{
  "n_head": 4,
  "norm": "layernorm",
  "norm_place": "pre",
  "lr_mult_o": 1.04,
  "beta1": 0.95,
  "schedule": "wsd",
  "decay_fraction": 0.533,
  "decay_shape": "linear",
  "dataset": "wikipedia_en"
}
MLP neurons of a small language model. Each row is named by its layer, matrix (down: output weights) and neuron, and shows model dimensions 170-340. Each number is 128 + 24 x the weight over its row's rms, rounded and kept within 0 to 255. Numbers have three digits each.
A block is one neuron, or neurons of one layer that tend to fire together. After each block is what it responds to, as a language model described it from the Wikipedia text at the highest values.

L2.down96:111131156157131149109133181105136114155163174172104121086098088174121153150182090160103116161173102117142120111155138125117122095084064141122089113138128155143115118137122112132128160113121121181161139126114153097154090116143165127109146122164175134111115092133098164128124146112121122098153132111125091144119112101157151172135126148084134158058125173134146104134119080113135102126116125141093157144140126138163136112113125139157130146120122119093103132121094125118130143147110129113115147123124133139108158084111
L2.down364:123159141106132148119114137122118090106125158183141137155110083110172103154102152148148130190136166137141146124111166100164157086087146179136144125090114110104100115117105166149109119143132124117136154144122135112108115149144112127067166156152126167194100112125077183133102126130086142149127143117126127156146086144132123140102158115140115152164096075104162124173118129122153138125161144158150156143130111116073100122108098087099160120155148137146142116128125103142091164112141089118120137152125172132130140085118
L2.down641:105136167070152097164133121130111137136111122106144097156109091110124111136150120133170118123157138159105110126157131100141137123105122079081142097140111087142136131100170120093109109143079124138143102151124111078124178124115156144139101200115147128129161179128111089082101152124115145133142158148111098125127121150119118149160141167115116176134149105165171118149158149103148100103107150149122099142162159111119154103138154116113109089088137136117123136141176134124145111115142129162153117107124140113133125078102
L2.down788:114097096151117145115149122124144144105087081113148140172199136126149167130116134093172132171129128117070130098087150115137138128150116146135133134146124146131156132121137155114096132129125124117114128135133146155137115093172149127103190149125102119137064134151125115153168107125135123073142141120176133155166130140169135117086121103150134144088108142123142119128108130128124111154091127112131124099094081162094159071117127162180132125114152102104148117130216109157154118143126112116111121118097172116168163163130
L2.down1156:117137135129144153104107135179102097188154159165134130079113104165165083131107104094166124175137111176158116126125153135150133120134118120113093124142140113076116121109113159109135086156109112146149118155106139124078126162138097076064133106149096155130147114125093141153111121147137113151150124110135142139099096155134133096107145169106107148108141151151093115166101167109148127103088122125155166118136109121147103122115192145130095147151134130115126143157131147118167127127120142117144125155119101168093084115078
L2.down1477:094107112115130180097097178155094093169085141140149191110143154140136135118127142138163130138076139090122125119104159112141141156131135117138116149112155120168093093122126153085150151171134131142097086099175121111154137125119190152120179127155109111117171113115135131164131139085160126150156170056164125152150173125157106138141113131140154083144147114147116127062134151135119137140138139113157154181137130160125129102116109133131113164134120156137144137171154114124117078100112150105146137132090144100141182086147
L2.down1860:157159135107125121116105090112148134156184125176127138168073131144133107151110149162147146129111107145120161114128120137144133132162087095129159092149147110116166125132079124093141147122121142094105156151136126087084094117123100154111156118151165136139115070136106157137143088197135130111136135160117093133117086104093137172117135118065118156119095097147153134171150105164103149151129084168128148121118114129116105109098125140129152095136128173142095079116143096136121157122160133117133142125125114142125068102136
L2.down2203:131104111204122119110098122112159114106128133109132128108074143139122120153166148138170120183136172151122151158131141120171143120164084102134112098124106146101103140152126166081099129142157131107129146145062134146106114155126116112148160096109075142123094155180138097111122150158136124165116117131116091144165103123084123094125117141077101095127117119142158102181148111112097138118130131139154178137074118103139122103086126113115125087126098177108126149102155121119106106155135109081121140146126153119129110129143
L2.down2556:101076124128058148107129146117119138160108090098127126077116160140090074114129092120106110122140132113103101088102091164125144167110110095124115122119117150141204083125123118103125118143182145111121112140100123085143105117124149135156096125129115163111148127056122149124136100090175123133086111149135131164160132140169125135135106161164112151116109124133140090139140164183115135155121127144124119110155146156120095114134129125166163152112139158109175128155146153098114119110154128133128151151163123152177127075144
L2.down2590:073092097113131126111146107113119120123126166188160137135135126151138170148145108096172147152146116166126131106153146123080143124114098123116093111126155121186136148139152087120113139120090105143122142143087158091186119125157139107127143137142129100095147108130076116158128112168160157108164155159123137130124133123151132134131080122114153128099087124108157109124129145164144109120122117144114118116148121137110103092124184183156156146123133150115133166132181101120107112088157133118122100147124096161124102076139
L2.down2656:126141139146128117138100136164140124096156113132134159149146158151143095141110140116158149125126138128143133143124084160136113095134160103138098161167150075122115155153141122125121130105136164158133136123131142114164165095107162128085129153091167069159155129103149143163122128145135154106133120133181122112115127156087106113166118133073145143063113125135078093102107172130085133060130111144132107097149152176144143086128152115137122173128138181110176132130154112148127106166146111129099103104134132125152098145151
L2.down2882:094160111121124148115173143112132182122141118086070130148143088136141135154131096096124137140164127119130116101117160120100155146109090076173150126129080151119148155096159159098135123139146105110120137148127123116150136118124120119153113095127126117166078114131121166156154124147120147103118123161096056116131134113099133113098114147140103151122093111114128139122100152137098105190110140126138136114107118137145122077122151132169149097117196144147119111109151096150159124153129111138124142112158118087130142111116
L2.down2939:121167113099109151104127133173097116116135146091078144145108123145128158153108121174099137126158178085121140127127156119167150151117105153135116120148158127120110087153106121149167142154168132161152108117144144115124104180131125122134125137113115127112115123124122131128131116127122156105135122091135140205123130112135154111134149123134133115117103104105133090143130144159137129180118097119141178118120115109128127120084108117164115145126166133101126154111129136115090136089119091115149113152095084091120145105140
L2.down2969:108114127099124132104126125150124119123094143136146147150133136129122150137135125124131140189116116165141140119137112126142165130068180135123111124129118130089128159166145156140130124130139124120146120124084125074122150129119148127137111120108094105123152106178128161143153137124120125144109159134175134151094086131113137112149150139114122144129131128129133145081133169105122126104122129146095159093157177156100136092177096133114168146154150110086117143143152091183173126111147123046131132133151145136128115116104
L2.down3477:121129111123103122092132154125107130172161118163153145122139101155144072108092123134109102205150137164142128098134172135127115117127143158117139126114125131087130156132146183106089091118133147117119139103102157142087171136144142137144147074092143145123117091129140126141129129165146114133144114097117107151103144127119122101126143136105129136142124159179151137131099157108090088050110104115102119113127079118089125109105152136127139150203103108083131117107133165109105150128188132091125110185111142168106101116112
L2.down3953:112127140152101140111186159132071117150116130144179128111122102110146112113118107102144144164156122160101106091140143096114133130110120153112138124121096141108105103144128116114128105157074105159083149138128110113149108146132076143112109126130121150143099185107100151151093131148129123125129157122128112165129101117130094120179122162147154179119076134105131129141143133135110090146150139113164156150076124162115119121099129133128116135121123163192178085165165109165141141155175129104090101126208124155119145103143
Fires on final word pieces that complete a verb, such as the t in don't or didn't and s/ed in seems, posed; also on colons after titles or field names in lists.

L2.down190:141117114077095134191123123110133094137113116145136112101075097108151135116145124104153141106150098106122133157161108090160106105146148078134116147114127107099102105125108060117127139150180101118168148145152163139094108114142122103128158186157146144099109129126155090111133108090164152116112135119110162096119103119132093155112121140139137128126161150141083134148164136132152141116151140112123142122144118122118108151142099097109111156122097111149147176172114208103194134132184128156136148104135121133124125092144
L2.down535:096132137144113128151104161153110113158140094140169142081126112126108131103089123122146105146131128109144157099116174156158102093120126142122096172134132163103135111121134114166104146127099149177116126123145120131134114138140105107165129107132106153083138123092126130125132084130148147170088114155133086105156100141139072083119123161171123145133150133184132115133106136097151138113141133144154113088157138149138183165113097101153110153068117124126093138118134148146137116101143139139141127120151125167156176137160
L2.down603:119110128129145104163108141156083086148153112138151158134142111097139116103110082137109131168153109128141125138114096096129123115150123143127146092078112121131117122123137136117112123117118138156105146129142105115108143146159123136100106142123122158131171132086136187124151131095136076144132130105096154123094145108172142115157155135109112146138112129127137094138158155121192144156144124134159135132157124109112089113121139147144172117147151115137151106137146164094143142096136127159089147102136119130101110120102
L2.down979:176146120174130111127105102145120134130126114098165135126104106113148136125106084139114157092116135137122152104134142107100102151129158140111123134104156169075166113102130104144153149107148140113172094064159141114111123125153122165130129136155114107074111136119150150085119125099125137098156123140143165121127154150128138143123158135151136136143118095159117112118148138122089158101163116163129123148165123145160183125100105146130148099103095136124107121125128144112117172103158089175134110151188155120108089112199
L2.down1379:122172144119086135114106145163101144129124134126104142102109097106105136073119118110095135108196116115118118108173117123112139145111114117154125129140061122140167106105139124185107124147154125119137157126136115090114089153122104105113162139116103149110099169127159108149161154154109119108116105112129128130091157106170108148141159195112172157139124101138143137179139103144115138127112113116141163091154137136126105129140161134102122136078132169131086175144127150081139130089137139126061119115133181156135092102143
L2.down1415:110162088085127103165150136116116096087131101115176109163131096147139096102156131166074101075141122148126103132127130127140143134142157143132112128120105123152137107116149080198129147169148136127116176114141134135115109156126154140141086110097095149127158132181148120134137140133157152142132119106221117128152132182130094108118140165125151160107143143158106157108112125091146118150157165129162163137128096152103118161129123111152149117137139126112099166108138106153067127163161143124120108088136175147140124130182
L2.down1653:144182121123137110138122125156178148120113096134130108104107062154113156142094170137079131176141099158125142142178089140122167147129092158133124129136110128130148099113114100140077150116182164134143155074135148102110106145129143120137128121074122117144124130122144117111134111133152162127091132119169120122071118098136114147107140176106161155105106123167139109141155132118167084120093140114153112102149096124114138118135123134160093120108136128113134177148117153145168124087139114127081130125146117150145097118142
L2.down1851:135098139092127147122125145167141123097083117112079121073106112129120131108085148139149127135172126100139126138152145139134142094120150148110122117103127132170146108148100080122088151183126140124122126111154157136156088102150104094146137199111117095130143155121128086115110124094141161169100108147171120151116107129151156134119074148161151113115068113145127134133111119147117116144110146066167130150128117158145108170162136160155114136108134148115112117129114108125121115115144134161118139125151097152130088082150
L2.down2429:103144133148133129111160164117096163147070130085117143130131108078087130132081147129110102109118126112099133123134174174162118123120128147108174145140118167147098108134128202167155099132148154191149155147122116099104107128145137092116128148098137147169106160141147122079150107122132092146139153112122144127118139106091118109135115185109154120188116134142138120145096125143089087123116110140100142136083129084103151112087147111149133149107106112150083137106085132115137133149147173109084134154119117140106146148101
L2.down2444:133147161118132146161115149111122112142099124151127120113100171170102107148141087120114148132137185131185158128131114149152131149168104115111115118090151134155114114104087143084158106116112141155146178122131144073154112129080124144160146156125126114072145146114129139130112126128147117166136133131142118120111156150099128165140175091072110156126115123114120142185182086137146146145150178170137114107097092131134162117098117121120163130113161165149108176140110109177101163095165115119115113127122147118116093132140
L2.down2488:111136150143133148163130132150059088117161143131092169123105095128151126071149083087140130133121109092147130131130137109094107146101170134112113143162154124137138099121118107143082126098161090130097130102148143124069144103105130171158173161154148120167130145113129115116104161130116128125125073155121159158120080104111125118136145141120113075133093167162132137128132095142104125110108158091169156152093119152150158113099142145103115124132123113105122113114086110124085153136118134103116198113176100150137095133140
L2.down2580:101090122134143098119120103127127145124131116108152156141119122114157125120146086121159194148092110114119132131109154122140102089139134133128130118117123108112132122150136113150137149150106155102097133101152127105144159101155089118124136098124127118122118127204090114103136108146131092155120102122123117180202116133152110113147124142126139176114138100111142076138083114161144102109147130140099149101109117185159142120154160130123122186075105127170131127145105099151168126120131143130138099103119150077119193097123
L2.down3142:131127122173143186091132140115146136139160126132115164082126087083164120135144090140118072144120115183120127120148168126139128136144098116128172122104110153103120113135126136092124165129086076106098116092142103121123109130125101128114131151157134102099103115131147094154081122101150125158112110099131143158148128118137091140100126127165154132102104100126141146113108067170120125147140118114084114123137060110113101094122150128134103145099147127188148157102165117117135136084129127183139100151132129113142109116177
L2.down3443:134109129135126175151123107130152115157120162103114122136069109168105171124165125155146137118162097112112119172134136110107173099123101130094126100138103158148123107154108140116163186118131142155115138105147151141175121085156126110125158145152137119129071103174121145129116116100147118157086068117122138150113100153152087135142104135133145124108128146133132113149166121152142124110125111130087114067144123168140150113114110148142132185129141113151096159115109166097171099097166193140061141082142134143147124130143
L2.down3666:161114127112093093137156114139108122112105137138174117114106146092182139123117121176160159137186134117173150119121102103146124108137142120104158151092098124101125126122134165138095092177152121173120162119129122090116142074089109110118132106088135071127171125081086156160134089186125125110087094146099110165164114137126148105074105148145148121048141137110105141132088138164105106133094118114152114116118151105135176125143141084133143143122096142104113110141127149132160154118141123142178113125131142129085133165147
L2.down4078:133127141105154157120093158105127090089141141077065140105108075145127142136144126110113094112120074121132153117146123150138129107107107127139133121087141124088114091139144121145091154118121077078085150111175146113090113204129092133126122093129104108144110124133122173108136148143092093133096113108131137099126106139133129115137147121137154114155098106118128137135161089153147158117140125112143151140140085132132117107099159101108146119117177128110118125139124133136100132150136115147095131158129161099120122081147
Ends of words expressing division, pairing or comparison, such as neither, between, both and fewer, plus suffixes of other split adjectives like cultured and bundled.

L7.down3839:069102132131126143152130138105104127159158142095147148098131125144118098147131155116143131145114165170144171105115079130150084110114152142155188155081125155136106179116144159109114124092103087149097166100125132158076139113152152107142127146142154167155136126144115162129090157125146137138127105132111145119152067116164077091110124121127120133137122152184136095111081107121129152115144117119099154142082137136134098112182156088139141150161141130104164109150102141097150157149123148153122123175128135162100095112089
Mostly the second and later hyphens in markdown table divider rows such as |---|; also commas after job or title phrases like champion, or minister.

L6.down966:123127099118121127102113130135138078143160102134195116156144142150151153092133152144104138147105109106137109131142122098152129093126147171148118119130192129062124119162137128153099133145178152080117146136076142102131164123125145096103116121148148132158160137107121126099111152200138109139120102156107145114135129126143112156130145172103088129121111095121155137097104145143133111101095111114120156096095135114128141136084148136116112140166139120103122123092117156146146088120091146144120136080142112154149102134113
L6.down1711:150124149121189113137107104101163142112113161086102110133093135143130143175166059106087080120093149183151112099137116143122151149146099157137113146181119088100148112146159135140110138155151150111123155086146093117140124112140151175109116181142155154178120126136160111131089132112116155124122083123124138142122132136116112120125133102147123152154123116160144147114150147153128147075146091136083111108162102136141159135153122133112155170133186141070130106120152104140118143104123118161127132135136112155100134173137
L6.down3295:107116123124169114183094163109146124114086103117151085165116121137139131118115130080144175156110124149128146141133126118152164144156157088150121119106079132086121119132155144136133139193134132157139132100124134131124103099150142130106104130117156181133159115135139138111181135137122100143164153127177174125106070119113108149116120131110132155099153111106100118139137154135114160111113100129099138151083116147150118137171082071130146163108119104097118165149153138102163139101159167099124134135116136160121136126093
L6.down3944:138147150148146138087130153118120070145097115126147111086173097154103152137167126138133106182121079142152150122120140101129133118126107148112156133132117124112132129106136101101131126109092133109113129111136131087099163123094160162129143143157126111139142127116140118131134105160095136140164142163066120130119101188102121111123151146133149161125104161117148129097153139123087132141135156149087135090164110119121111124104165128107153161141126132118141111148097123132105127137128118152149125148166111132093075106128
Delimiters ending a cell in discography lists and tables, such as the colon after a quoted song title or a pipe after a cell; also mid-word continuation pieces like la in revelation, cola, template.

L7.down2239:107093152105173128122135162128157166125131121088125122149127093113103082107097155123108142165143152131105130145130143130152106150158105097130095171118139140161129103129110167136124115154140139161142115145096126134118127130114153092156136093100163107137103109119134110102116122105165131137138132166153089137118143092100148130112171156131147115141144142128118121113138136147108157155130148119145152114102152159181159112168111136132145130087122138148175125097148088114131103097185129112118129138143134128156177143110
Words that set up a pair or comparison before a noun phrase, chiefly both, plus between, more, only and other, as in "for both internet and…".

L2.down70:105135122178146157118104129137147117140082153109151117168126119107145116143141124105180108117148079144149141163113109148116132163116098120106126093160121146149114113128155125119125104114161114097137095119106151183099136117103129140117165103126120144136130117123151142110109119095173154149126085144141136141076132065126091120147149129112120121143115114158144145144106155115151148130144112134128086126157147117179103125126163111115114165109164172141120107125152144164170135102112124144091127145132170160128075153142
L2.down209:106130153114169109168096141055157133093134129091175116111118160076140126125139133148138122160106109089102134141130110133149122071139158099116157132098095146158170145110153134149111140123138122158110083106118151140131120126153114128153112129168114137135137110122130056089133147085129136138134139137105104120145132135102139103140133135080132128136127129111140122130126124150110153135122090131123098149113114102131134105134105158158114162151127099134120122145119130082119085127122119139127149166094111151104145127108
L2.down211:108102139160144133107137139149117142134142144148081129158129138130153154146137089092122096173172162131108130126091140144154119130095171133126153112183144113086152118151160168140145126101116120108170149091063138116083108103127143146097161125114157124130111148170114127151117132115129127145149130131166128138113137121166120147148151130107099125136139152108162136145120106130101117090108140131110117133139124147168131155108122149102143111073141120119129116110125161116173155140123158086080124142120101143111176154140
L2.down273:091153128115112115141125144139094159063110177121112092133119110143103148177155141131140116124114111126166103153130144121157083132091164117092158120110173088100152149146139144185108111108132163098149148134128119164113145140140114113155118112135159133129160133116120137082167120102087072182140148137142158119093143139113097135131130094085113155119111112097141153149125147101139109126119061114139131081154135138183117119075097113110107152117123135103123130122164165089130167100121133107141132137131143127113135151113
L2.down464:099161069104134104107113104122159149116122181123095167113161105132130137124118134126118166126115129102119071119149130141111129114118139114166089137152166121116131175129140149117129126104117144101145112137072127125134127089088154103156143133127125150107099106173111160156116152129141134144116139140107112151186166128138117149114165102088111162153106139105153092152130116108121145133118149108132124108129122165099131077118158121146147186137079123114103134126115117109144123094087087114091175108114109101122141123158
L2.down591:113143179108128121110148125123126117160150178116109104086129164158110134137159126105140085142126145115143175113093157090145094105132129100153169152132134131122130095144119142155105176123112127106089089115104148166132157121134122108115129136139155134096116117202135159126101148207121110188107081143155145091141128140142151115143103150110138103132136113087096149139121141089155121099141118134139128088134099122164074110128150140126149113140083144117111122152104117104148139172171125165146106130137118135138156140111
L2.down811:108121119130140094126153111126135168147134176133138153133108122114117156109100139165115122191137143123151104134117149185123092091161105128148133105147147123131111124144156077151115097127100113137140139129129100133114113191105172127160120100087144123133079150139117141154123135171172102101108151114104104155115129096131122134118148106127128125102171151117104111146091109123109080193112119124141171145134111125105129104152128139094151133101161117159119154136133125087129143060142118111130146123142125161136142142175
L2.down1022:095124129156140164096117145173127121169140119172103150119157119124121147119099131087145105145100144078136139174120088165124086102134138123115083076116111134138127117127145115135203139103087137125197146132078133115124125093121140144126130119157154136107154142111134131133141149136155111160142144134130170133142147108088133117113132120133116136087143135128132106144122146129149137114099138148118114129181120166208155117130096169120109140098133109091144127125139120140092157104115118130116156133089139149112123132079
L2.down1170:053155110180126107139146103150118123145164171166096108158108126137136165105121148144129100150151081146126108128117106104134114076137160146122124093112116132172128115090145108166128091123152124143128128126156139143186086125131120102147089103152130140062111153124117136093134122158099106114152118119126131090102116149106119133141156072120137143097154105116126104109103112094125108135149132130121151141126143139123147139124160134124111103097159141090155107072111152122169127121111124123088104128167147143111145123132
L2.down1806:115118149131156124127099130086132166144135106131131134094152138131125116102084165170109088143131110136183143127110108127163171139117126165126159113090113130145111169108116190175098121140137141122125088157128139160137113148111119155137100100097136163108161096076134152101116161109112101170112141168132082143116103142152133143145087124129121127166141114077167158142104098129151099122144112105149130129131130122148117129096145093121134138139092121141164102132175142137108182135095116144129118154123089144134137107103
L2.down1977:124130133106104082136123161146145133120132133101149170170128135152167111130125074102120110134149150177114110137124132081169109106106171116164136133140154101156101115109132119156101122120112190113146124090134141117116092114107131151174110129121101126125167140101164122135105094107140121126127118134109131109137104143144142139146154162130157130104112102117130110145182178133132151081082157127131132124151113138128125108135118114104164151096137147107098109135123161089172146141123123134101120140157093134123131165127
L2.down2009:076124155139103135128098122165146149126079109124096149124096096151133133135137086116110128190146152110145136142167132131146126095111174132095118129123124132129139139141126193096118132132102126123126108098114132124125101097126140128104120151117131103109133115136144088165096141129146118184148122140180123115090115155081120146123078156073135182141128137125205123121120132075119120140142147125137096104113138131132162090110080138132135122117130128080117142119103150150137141143171097075108132108137161129121181128116
L2.down2160:094108125152142158150120122126156118117149150103136146135120128148137098109142097132120101162136142129094083166122117109165142114116141133128161104122126132132113094153196160157126113132109129108164123094094115107169098105145155140114141127156156163145164127140125144131111122114151122104134134160126101149123144114093119156143172142133139122162186104118169119158164149143125124124122139162118108144168131190156152149166124127115128124070110126110145119108115186101168122137116115108099137131131135149114183151123
L2.down3805:107106146127141128119136116169139142148133127096094142151138153155145146126111087103129131196128177140145125170148159144145083147110155081131122173147104113106128121144138149110149100143134116145157129116085104127089111147110143132132175151132152112107126092142117099150134100089145126113093091120139092164089160115140103163111176129110125134111165142142167130119140125113104200092106097142116130093125129157168151144118133137138136134100130133148144142129107131125127104120141143097089124150139132151110177148136
L2.down4009:096118095085171099142127136122148145162111131148107137180164175086122122115176162085139120134119155128082133132081121094136141070126151123116137115114110113131129120139141167138146122106095123170140096111108124079127163148144098130148120127135098175101156119159110146143163101112061124132162130145126141148166102087100159118135129121140154161132198122107102141120107152125124142135120120099108107145155107147137142095123121134100129159101125110125106175108115137106142153143129137123081146128150087123110146127124
L2.down4043:110075115131141145138147092157109125142093133128111172124149102125110103134132092099125091162117125138171145131132121136148150156095172084108143091140131141125111125129118135183161161114116125124130099094098121116183164117126136154171104097113140111135093165164127098123122117175104156165137177166094136111155146124145159116149103079150124154143147128181135114150117098089086122118136140151122116153169121093119144118063129130118157142149120100136141126110097131144102111158122103103154129114127124159097150151167
Hyphen and dash tokens, mainly the dashes in markdown table separator rows (|---|), also hyphens in compounds (co-founder, play-off) and score dashes (4-0, 2–2).

L7.down3367:189106124125164165114132110114121135142123113103115130112126120124109119095103142104146129105167107121137098123145181131127135138144157137138108105137152107078111151080069125108149158126124121120105174133094091106104136112091127095092128124130120077137138088127151147180093095153095096151131125132142133116112150115125081122126192146116142134138138127137127150131128154105137112134167134120087152105130114093124133105095148122129141132199130145183164133136123148118091144128118116128136156155132142132128096145116
Tokens right where a sentence's main content is about to follow: colons introducing lists or quotes, "only" after not/would, and main verbs such as states, argues, tracks.

L6.down159:076162093153157119152096184138118157110104164144148115133129087176123125145163121112049115160157106156111137123097149110141128084152101152140102125116118133161118082154142103156134195110134117093136071129154137137126114139123098107104144088099081131114148122123146113152111108149150139080118187146111110188121169125143136142108073152150145130149113143157114093136130163125138198142138144123088079131122144109142074115089127170129108170118141086111156130126119073145162120119133165109108162180115140144142121092137
L6.down649:125120109156142154147120140121159103149137141145133110078119190140145120134113101101123125127156134150168119136097109091131101164112156125153121124181165121149097078123149131154163147127143180141125162146136149127049120122071168131104113171122153123119113113122135138167128112139143144161144106099155155162093139131174131173133082117123103130153172137143115080110148131127075077105134110155135124127154125158134172155126096157123165174082134111103130074152114130139153124138141089129099144143133156129148146095130
L6.down699:081122101100105120135151136090121152131087149152119126090126109136131125149116107145139107106080128178139139175142104166151136099096140139163064167154168112200108081159136100118135103164153122102121143107150094140139150121163098139078141170101100122141158142125134107141160105149156083088139120102127115110125167141115128133101146157137121136169126154134146127146144132176129151125071069153131157143104097182122126160099121125165125119130178160124128146102109151153102096189113167127093144131132141138114135122096
L6.down3464:098131142133162148109140108112145160135126175122117129165113124150137109188120106158113149138154109126133127149113136124115104103109150098114090109118165090138144153174131138108146112154144179100180158147094143099099155154098148120125142162088110128095148205113138121112164158100159129167140097123117152181126111121091145121127137144130206151084185169133108102126143143141147136092110133157114127075134103127113101175144096154105131122127150157152091174137159150124104111139126182143155110119129121063111138137131
Middle hyphen tokens inside dash runs, mostly the |---| separator row under markdown table headers, also --- horizontal rules and rare hyphenated words (co-produced).